From a checkpoint of a small transformer trained on Wikipedia.
Architecture: RMSNorm before each block, rotary positions, untied embeddings, normalized queries and keys.
Training: a variant of Muon for these matrices, 1328M tokens.
MLP neurons of a small language model. Each row is named by its layer, matrix (gate and up: input weights; down: output weights) and neuron, and shows model dimensions 240-335. Each number is 500 + 50 x the weight over its row's rms, rounded and kept within 0 to 999. Numbers have three digits each. A neuron's up and down rows have the sign that makes its largest values positive.
After each neuron's rows, "fires before" lists the tokens most often just after its 100 highest values on Wikipedia text that the model never trained on; "fires after" lists the tokens most often just before its 100 highest values on Wikipedia text that the model never trained on. A number after a token or word is its count.

L6.gate1509:498530493520555410492512568537502517481423434528398535403472547474400486622540385500541506519516497417500590486492457495383499543489510476501493541514479494525419475450472401520424475544526522479599407482414467436552481540546491432463490547472553509508524500525558538585615556477428484521
L6.up1509:422481469476581476477508466590453516597531513499487453580500438464521513497511533436469502603484503441467504493534528511560607518508468505569473509480585496469565504512453462496500455545518543477509429433410513603504496474436589404534553519542633512459518455475530427412558560575474416441
L6.down1509:498417452379548587472510555555516564485571538589519572526529484405482348438570467565418560559353554502506586559416452489524498512416468442476489443554557458479586545465483545553620516526431483418475445518477571572556507490429503512520569508495518549530505515528430471430520515417488478498
fires before: " |" 58, "19" 4
fires after: " |" 89

L6.gate174:521506465526495474476509526520557444511433522487489617429404419399491476536535498550458576512606496483456487414514503611518440467425535503481526429500459573389497508378404499474426518513500414476469523416494449473533485504524621523481429540473487560536504405463487574545559500557500525509
L6.up174:523556520488548515494516603549445502363493506509467583574446511396498470540559471491503508486563594519537515536459521460520541465503536431497387546582567492406453592530483557485449511535442416458541569482587401455576545443481438478498457566448530482495529473479556549516475475602487525508
L6.down174:472562452469587506404533430506516491424387507457451493474411436550418516560483473439407468480548450509570524458423461469537482456562552469488495534433532526419500479503491516459451524524433522579518558498538518577518486470507479475431471479479583632568518447497415499399427470559536397437
fires before: "|" 36, "\n" 28, " |" 7, " Goals" 4, "-" 4
fires after: " |" 42, "." 9, " Apps" 4, " Goals" 4

L9.gate1230:454493476586511516522482454454612473420503451508497507542510412505542526601535470507517559464534529472534481393491563414470488508486467523506516503554524457455545517485459477465504502417513556498522429473466472557449516485549554417474509563490483500488507484581480541461502439505577530554
L9.up1230:518529585491495486495531529494570585475459515506513627458540411480528424450424576457511548463630543496372458449509496455450464509519555563516523638474369441439540400412421490404517438448503449560465468551470558485441480554554577455556545422488504485486513511517490459449530468387521563553
L9.down1230:477520506500527542545421513512577458412557441432525506377467466570536494451532495473427464393500522494578458477510448483436601478474445490560503596461469504575471476484488608494536541457502510491612501483503454582450575463431453563539523572486519486349497530590489568467591541637472447449
fires before: " |" 57, "19" 4
fires after: " |" 69, "\n" 4

L6.gate1044:477443474455468584477531543506483521530508484484521563558566426431594516449555490519471536406477421495564491459425480435504562360467566444444556536425493560432441467430571514557473487489586440455497468511555527433521538542486564481483546464533533500492508434512563570531506432446576504452
L6.up1044:466529515521431555439480464488471552448518517480609502568465568481558490541591473398544466449519478564453557508492550375530455495522522526445524558489486516332508575494490445367618382519514398509504571534460610588552520386564446465450449454495523631576541492458466543497596517493435472468
L6.down1044:475478520472557441473454482491449507537440456471576482529508581459501542553417411554499488441434478535512463497524589433526515429439504548446554490352492588386465544486503497591402468471558423464477486548492543482487552545524533471450494452617488481534485542500492511503577554522517487502
fires before: "\n" 64, " |" 16
fires after: " =" 51

L6.gate264:500549502480520470479501464584432521424405433456580545520470440583552461426458586408481543502504523497526489546536529539444510460502601426527492503540599410606387527560532509544434596512483507508510432540543419431555425554529495437459422492540499507449479521506471486538556484455550479481
L6.up264:463467541570473500447469497572526500462526489545536528497466488537525510460507486535507479477487526521517554497555592552419449508455555467449525503547435502592401569573521504574444469541495543471493545540486465528474477552516540383470492429465338474576558533549456601504519481490548510446
L6.down264:538428485534515466554495495461545477558543493509469489427443530473421509458482569619393447493541530460416525481445572420460527605551470519501471565509482535541513491490447531520587425554446569503568554554502571503523522564491529506547580501432475490517549458443483501539540477526510487487
fires before: " of" 24, " to" 21, " in" 9, " as" 7, " for" 4
fires after: " was" 26, " as" 15, " were" 10, " is" 6, " also" 5, " been" 4

L7.gate639:414469528561456453552585460500537538612446545437507573495505561442521567458531481571565544539513457541495476512559416497551442457594529511496438497479506494446545470463467571464435566453435558473475505560516460406530475441600513477598530521509503638537524509510540453596428532496518517470
L7.up639:491522518556394492508516563493570553584513500448530574407531580519522570482456474529524571607511487555513536504459474467490455440510461485484490500475435517477567468492522535512430462569473516497502519573520484463472519471559478484549493555444573462509555521458432449542480415475426491563
L7.down639:518490452553435546468455564462578481490615517469515517406494481455491602491473516456459507501429530478523584455466542523503468569407343442521577501421502518420530527491531470588501437581541541542467546492546536463427538462455424546464517487481542718574484532462429511503510418465480489529
fires before: "\n" 52, " Win" 6, " Loss" 5
fires after: " =" 52, "\n" 42

L7.gate976:485392439441450491522480499532590468477523524539452512407553513488500484542467490491494527534491534538495490463484403485583513478442539446510474573587521546466460457499524481508482496501464500501469511469464510613525525532468515530450438561510520406500439541529502377475485489526474499527
L7.up976:505463460472481448538550452470520582497452386535493454595493468535477514473514484464542427534429600585494503536455494404558481505530513527362465466523602475589370461435437491549516473418594452424498605533511476394564533457474420546469428540504461481418424419515521510460550514443492487476
L7.down976:540453453625420484504455514466419440537440526572479510435418481463459476453610466420433490448449540548509462526425464406558462525459514528466483495521495416389533555626496492569547494461560447584461530473456534506535516451517430546429425499594447455526507487504517418460475513551493517565
fires before: " in" 28, " by" 14, " on" 11, " at" 5, " to" 5
fires after: " was" 25, " be" 10, " were" 9, " is" 6, " are" 6, " been" 6

L9.gate1205:511523534567467571500487479567455515445497542382522518484528550513540465475482532513449483478453456581476467571561560506626552471483493465457491392486504450482510475444517520575521426564495504466518474432545448538529501488536422505519585633581538494591594484477583461460519446445407479411
L9.up1205:516457423485475459480565386551533535494511454507536533511497549512494455412466573559495528499526441475501459406497442459534557504453482451474529454429514550470547534541490497454531478589474448574509505519630560390417545464425468482457405547562417523501575477558517497528515441504432508533
L9.down1205:610496628499478590534513521552430430537570516569577474472499559585518484489477495456443480558462398535469549538386509524574567508517553542415464565428484453436490472591512560584538511526510521536445442471447448464527431465508508506545543604507503515592470536511465459563522617423541539432
fires before: "\n" 96
fires after: " =" 47, "." 8, "ers." 4

L7.gate1433:573531481600528521545549532528494516464479561512391455451455451496545489453577454543472523532525441584512466572468547556450489421518456444490581504493480399433487601486555483419476514541526429475516492484548362416515582470543574422526525593486555463457517572525478485535520546545477474545
L7.up1433:492532527561536500492482531573438526453486432591453522502442512485533454482470450594559484465479415447399452492484432474464447520584511524492514484439392487489513425465476444505503477537533419586498459483446522479435442454545557578543556547522405466475486509527541534503533478460515603416
L7.down1433:467489581527543528487546461373426538561384508524496539499524414520560453546454399485430603531569549501555460509473490471566452529462491574497540516515468469446550600539451523474470486600611396451486391543460470541460521554533511430492549558596470504486584521510544508518424475425493461426
fires before: " |" 62, " 3" 6, " 4" 5
fires after: " |" 81, " 2" 4

L6.gate1586:510565528487453513475681470518528564528494467618627544537485512467567411436501515512460544572495575495463533572486443495544500467543441412486527448389601530518412482442483468470534409546462529443590534480502489512506546548445473471518427434508437513508546449507539585590509542587499437530
L6.up1586:566432502497562542443566609480524548502470569527567455516518470480574604470558550428442459453500381463524586544464517513422515504488504520481517469521439526580484459521520432435570425471483334502543392538517550515509498485553533528483430516518536537443383474480479463513515502555497477521
L6.down1586:597452481532491615538568543608442463532445578475537557445555508391531500449480454516492517472472435553573530523481468446607490438536546497462566436495470510517492503446528458522563523445482433522545482584479432504446505498414551520519489478474501474415543485478476530533524496478425476522
fires before: "\n" 49, " ==" 23, " life==" 9, " and" 8, " life" 5
fires after: "\n" 54, "==" 24, "==Early" 6, "==Personal" 5

L7.gate1546:463508488550491548431479492525481422470461549529466480474568400564466485511504542455493516537520432427509521552474377467514544474496428539480545552390513432412474539568459425518498450479554512505468530568439389510388560462592455498471616516495454530400484494530514518515428430446543484483
L7.up1546:460577500549491467503511477483460444520556506536449435427478469490552537454454519465450511539576525482600610512486510564595552488597484538473427564459505481474561540494495435472486393539516509599547445474460548418478471467513475464499422426510504417434467449501498500489444472518411581523
L7.down1546:471559533472450450528551564492535564446486590428556536531451516589493566448483466532530454573498533480459465513429497483545541547496551494482589529418583530364492486434450532532558477475413603464584516501418588473511501561539485510526567469588511531499464545463515437539462456480503483411
fires before: "|" 90, "-" 7
fires after: " |" 30, "|---|---|---|---|---|" 18, "|---|---|---|---|---|---|" 17, "|---|---|---|---|" 10, "|---|---|" 5

L7.gate1175:593527552465529505472465562450493531439526537497485584430526550423591529498471518624583539463532558489504432439560514430543522474501588519526468576487488558549518485523494470314480510582549442475533596515618478450513472518420434409495555446442491467519477518504584476488433549449498528519
L7.up1175:519488547512527448548554502474495558406502541586414472574552518445518532548476421452529484469462439461422494472563467557494502446483416465422494464439449457594595489541505483565438487380494512454491419590546537484482489455494502492545498443535548470490444427465482579459502440563433486547
L7.down1175:512502547521521473541508481506480482449466360457581566557558455556505494487506488498480547518516512426537513543484414494455523506464514550390511536556467454483463464479618468496498510459489569501475438479451569510458493470636465548463514522487511385414475399491439484536536565462516483541
fires before: "\n" 58
fires after: " =" 52, " |" 4

L9.gate1231:545533502484527438575574413512566491365417503463443592534464535536572521407545593534551549521484456463484493509507687510614544581497534570471559422464588464471496552538394486458514529602453527480471599409495530465527510570548574468525495554424449576549546551515416491533530439436540530495
L9.up1231:533428548580509466544542508494481481512513425513494591522445547657464514451504471682489523530441495534492461561473488449527490560519487483480485528480515478475488497503515535501527549536522474449531514439457549408566520515455550522525481478511574628516615518496455494494452558480562454470
L9.down1231:482544473563506575470511523506501448483533474452521471414538474468429498554487556500520577531471563572534535473515611525472473575444418485504467439522462568493522500515567534548407434441515418541506442491485480513505521471473472458470580586449457556453469530496546534471449436454523570443
fires before: "\n" 99
fires after: " =" 28, "." 12, ".\"" 7, "\"." 4

L9.gate1306:540576486557483511602578411545479509587504563445481498458512553533495489436552517553562605436414492537608543469509399506498565483485426458517541506434476383553385454518506420515487509560555501463554418613489492539539555529583493474539499491430457504482551562506515469513560441480422531517
L9.up1306:558531544492486512480520541411487543487455539456541529387536527459456475480553423510503529493509507551576422476508579569534513505467564468426587513520429522476389404424531469547584535413544463476583567474476470466520538510492438489508554586447483579510594504521463539402511482514521473438
L9.down1306:529484452428429457501495605554486412537457447563590494481570470507502467517554516481607532509562447513503549489527550502558535510499427512527566514512425512553511510527379499598482515548525500518481484565566510512482445472538508465436562596466489526493544477523523507494527509580466503530
fires before: " |" 70, "|---|---|" 6, "|" 5
fires after: " |" 83, " 0;" 4, " °C" 4

L9.gate843:498435434452560474475510481564519534515624483492386443530495408531468539502428516510493492469423523462425539514456443586599502489482545478543541478491505470451566499538438531410549500558512501496475494490451569446414469453511482408478534585498515473493496504413574564464517532498523470532
L9.up843:506485523419523461459561414497462542528563466589397516491471425500520488523472421405525542494475604528497569466512483515516527526452485422521516515534512454441538481514471552458549433587502498452527488501559640507393509494506541428424468517407504429516458447450515513542488445558539490555
L9.down843:484482441548438616466467478469503516561432431506494406516517512512464508624425393484448536473518521558545494447617493476470499577557476465548526542477628487497571545467565508532536506546544451370529489469494495574458524529458493500438552457445473616550492465459441565425546465510462477514
fires before: "\n" 88, " Goals" 5
fires after: "\n" 52, " ±%" 12, " Total" 5, " Apps" 5

L9.gate493:487491517421469528564457546458545461544471478495470562398460456539540513581574612445535515536399516593454555585533517515427585506497462468421446480459552517418453465553463428444541516441551492521567508493507495517530485481552518512497540457416506423454580433606519468554467479559593412480
L9.up493:459499465448558488525571496528506490470413494491464469501540558521470523526546515508496513544526529451420489435477469527490516473531501512478505544507525423484549426558526540502559520537512582499526497491497546516560536472502483526375434508462446446467487487464481510462492523426536508515
L9.down493:400460459569493475541531501569420511514505462530551540496528491474468468547536394586567513480496480591399556556519489464377402475543414491514512491449503504489446506448477491509575495537480480527514516423479489557507506440457432494509495613486489544554487513441503489462598519486530495573
fires before: "\n" 75
fires after: "\n" 39, " =" 22

L6.gate382:490432484487413500481482498477518455451559543522536566539497483527606493470431483534534551441532523491581557505503468391510444438524540485556535481489583588574500518498489500506572509551463537493577508533455515473478503491421363510533526561476498488509488489426494568482447544534464515450
L6.up382:483576625441489472504610495530511565455438534553439484580473539456414497521407596425443492503508522559528566470364507486464421507519522476561421542395537522461573512553428452552580492526511607515468606534457573414492473472507548488496576519507472487486428564481494560464496495406511481492
L6.down382:456495506532519521391538552541534438413530452516478467523468507530422418414473488558459475579477560468507535431444478538530501495605454505502428586429542482476453492406400484527444530586541511397508590514482487526484477451511482570547550356508496515508542489502491494460446458432523468564
fires before: "\n" 40, " ==" 21, " |" 11
fires after: "\n" 34, "==" 11, "|" 11, "==Early" 5, " and" 4, " Time" 4

L7.gate514:581554572388557468545436499536537484474501478535572571616423567390515495435493534363376480426530492472529492565574478512460475474499529553502505541433442512467535558438556481547464530480570477427485474512563536430475536504538490518526519559493571444534397529477466518556474495492483543474
L7.up514:539608556492520348622401431579544495453470465564510552451578557482509537413514547458463448461478447494504573559489541473582475524490541499472497537508511526507520558504513372514521604507583470449497489621540472411459463530507460566469453546477574426472482524582483556529456418496423581452
L7.down514:462461526451508488495518481516531501520484461497448445420576459592565537473419487484546499509419470512528541520501478507559507498512487444424438431510488473436426459567409389512514500410476409547437465461477442514633472493431466496387497480434469470512528465551477479528369454452495445468
fires before: " by" 18, " in" 9, " to" 9, " as" 6, " for" 6, " be" 4
fires after: " was" 34, " were" 13, " is" 11, " be" 7, " been" 7

L9.gate825:507489505546456499453505456577515603511507465563543632505580500492514417468513482584473529548421504556551436497499493498555550437497524381511481447457473426442482492602582559568503433589527483493530583523515623466477493498499460478574492513506406411551514510520420448512476439473450522580
L9.up825:502496490466474482451469408440418580526561533581513510417535512483580534506600511493462471459530548564510484479496520535560578462406479490487520421479525461355536528513552468546521407542539438500463521508485461529477527429511451473499471506611481607542461398492465444436442471478491533554
L9.down825:554434515498509560400417480467555609431562489483485589425492527479409546470481511527484455462482478590508512535512491427420582519427457465518493489479484502472509465527508457471445442512522439491530480478453508503465467481517536471463505499472533313546485469520469454473515471490484451486
fires before: "\n" 98
fires after: " =" 48, "." 4

L9.gate545:439462594536482568478497516464509568472444436533489519483547564437455503579456454468376499459571531541542568438474520476343440455593594519416396534475527523453482484518453411525531545490515509511551500503549510492455444482478503457488447507491507558518469434504539472488407539457425481553
L9.up545:478568478529469486513381516580435484509532459504464414504369560493596457518559505482482501596618535499381453565523569470552436380543513464554422547440604515449439554525514504499564510524554470511440439511584544472520469544506498477516463450405562525562503498509557488476507494437520463533
L9.down545:514394630477555543485515548373570434406524508416441517445521527483416480449482500488529487432479616349537517527512499491472588539477486492550517496476445467414550550479519499563483532473572480575432565517567532413501522567532495505531591477414470482569448525476435602485457418579470481552
fires before: "\n" 89, " 0" 4
fires after: " " 56, " 0" 7, " 1" 5

L7.gate216:468472540566484466346458479507492603494475427516521488552502451551449456606503563525454509524510507535545460486430434476378417576472485464434536493495523463590486490494490473406517538405522473486563494504475530598470589501483583609555409531475509467520511528497467492556513495510460534554
L7.up216:495422445396575509566490509488464378549616497540433544479617494448504488467505470443510506457521563444585475616489475475605557522537414464559409533499507586560505498488505466488463476479503448561436553590534565469512461594500519475538536462430524603601503519478553513486457465471474501508
L7.down216:490495506522528604475467456424536536498450474435473408503509470598587536499511542551470460544589555411409448416503431603441496496512508480507505513554569430515466551494550542534521480469511452554574503534463520568456463629488542608520451536436482609569526557489381470493443535504396538477
fires before: "\n" 52, " " 7
fires after: " " 26, "===" 14, "\"" 7, "'" 5, " ===" 5, "====" 4

L9.gate10:552541427517487530542575496445487507494442574520428503353594423619590419497415521581471503469464507472510494499430479531526514547508484465480426444504465571567541529418444522508460520463557475473419379551424459422407476448571438559499523563431491467503475614458469534458567576520491527512
L9.up10:590422536577449452424560459502501522500530454395489517487467542494595594486523580476524535543525478412501598414466454468495430525467483530519493454565527585514453407483544491432519438419528468538528618454528541489515480487511564552468490515536510544498427550455530480522463502452539545438
L9.down10:506490512392446588531501545581492475493464525518476445501548551549547476405410454556552443408437501529474531497494444518511518562557516488392440509388544516508572548445471452461458445552473495489498484491480507497425574491517509534541394559462505421437420514506452581529566532538497536443
fires before: " |" 87
fires after: " |" 62

L9.gate489:505617554480470519485541451535418535532518464509472479534441471501481521581516504595476539567520497563481538501539460487573518439459568534543478443409440452409473524529473430496455453457492493560521589525453412541585552447518510487561549556502541499484522505497377470493447506472552557488
L9.up489:444452541577467535560578530486500475407458515502516527497507417509539565551492555574502509516513434553424600468428492589558441550518520536537489431513485510453502588508572496393551515500512457557503551531514448415462493406467460401543484495439573476457542487486567471474511548389402484512
L9.down489:470572551414487444485553559506524525452508539446539542434531520465555480569541444579385598516543459532536456413531453490532527496452606535461566523462524530519499577413540557545524503445477506529418631479467453501496530491555431464461481521467517376433510432560567508463456424458536503528
fires before: "\n" 98
fires after: " =" 51, "." 4

L6.gate681:565571501593571580475459580520463528500389482487469502492529489490464485586490576579584484545493493561506494444499494489589519490513546478486450526537508469517494443525457537609560511445518452498582495540562522484507527554467498538507396560521447498483605547541531491544471581442569442438
L6.up681:438422530539590603534568528444549614474433557594518558498517485448531502533490466421483501458520472511472542505568429494486484520495602549487487554490525606507515560512522489473565536437458526456418632510536483521540455452629563501503502519458463486492494492519574485502458433459527487491
L6.down681:501501534514524519484454482522555419453452475496517460565494496463419482552481506529560542526444502522491450487423530532495481407532475450470491496436428434503472372544455510556538498557536449588513403543507469576499516497473428485553513463407435544557389483510502435579583457523545523465
fires before: " |" 65
fires after: "|" 59, " |" 10, "L" 4, " the" 4

L9.gate1713:503556454451523506498550518537477586497480477477546564500466411489466488501462509569481501489353499463468422510532515585615500487532540556455461434495487503525471555535496514519513532403527541343558492488442472468515458460436448378461416438512468574535554553509442479612572454495553476576
L9.up1713:570507426491527457537419528461487509415506471410564521499399458579410514468560444570509515499464489522527527452370573530451522477504440460478465555536481553556502470526566577460524564590510464425562585522468501475533459528456417435437557532445560430477526462517558438523488491496536457583
L9.down1713:557338521531535406476499596462464428508510422524458542551494451509470561483463591593437466454421649530517506573446409568455549456435473470479459496494484481470556426476492536509518509606576508399539561480524490584502505549458407507468510515397591430559438519501476540471529535510501513494
fires before: " |" 47, " 3" 5, " 8" 4
fires after: " |" 48, " 7" 5, " 10" 5, " 3" 4, " 2" 4

L6.gate740:466493554549541542466491432591473589519506478488565512464468498515508499545588496490471538500593451486464429522495566405500509499458482422463519599510444414519542481469448426613485533460420480566453542389539474377491559518507502509506547624486415518432486523578524479387442493415466602482
L6.up740:495468409547416509406514523582504506474436528517522395453475521477521492494444465497511570441476511495537524479517641444548513456519463472474514597526576472542566487455508475520531518466652553579525465519544601628505562576513437498518502543597406475522471569518460507602418383430432536519
L6.down740:479470537562523468509451456541480517524518434505456526522438535519533562518513487513500519451481471450509514526504566501494537527473503510476492455458524529497529517484497500470435459403395538467518508483436484468410584594527575435528513467493510528639555502496487439445517465536454580460
fires before: " the" 42, " his" 9, " these" 8, " its" 4, " them" 4
fires after: " one" 22, " most" 8, " two" 6, " all" 6, " many" 5, " some" 5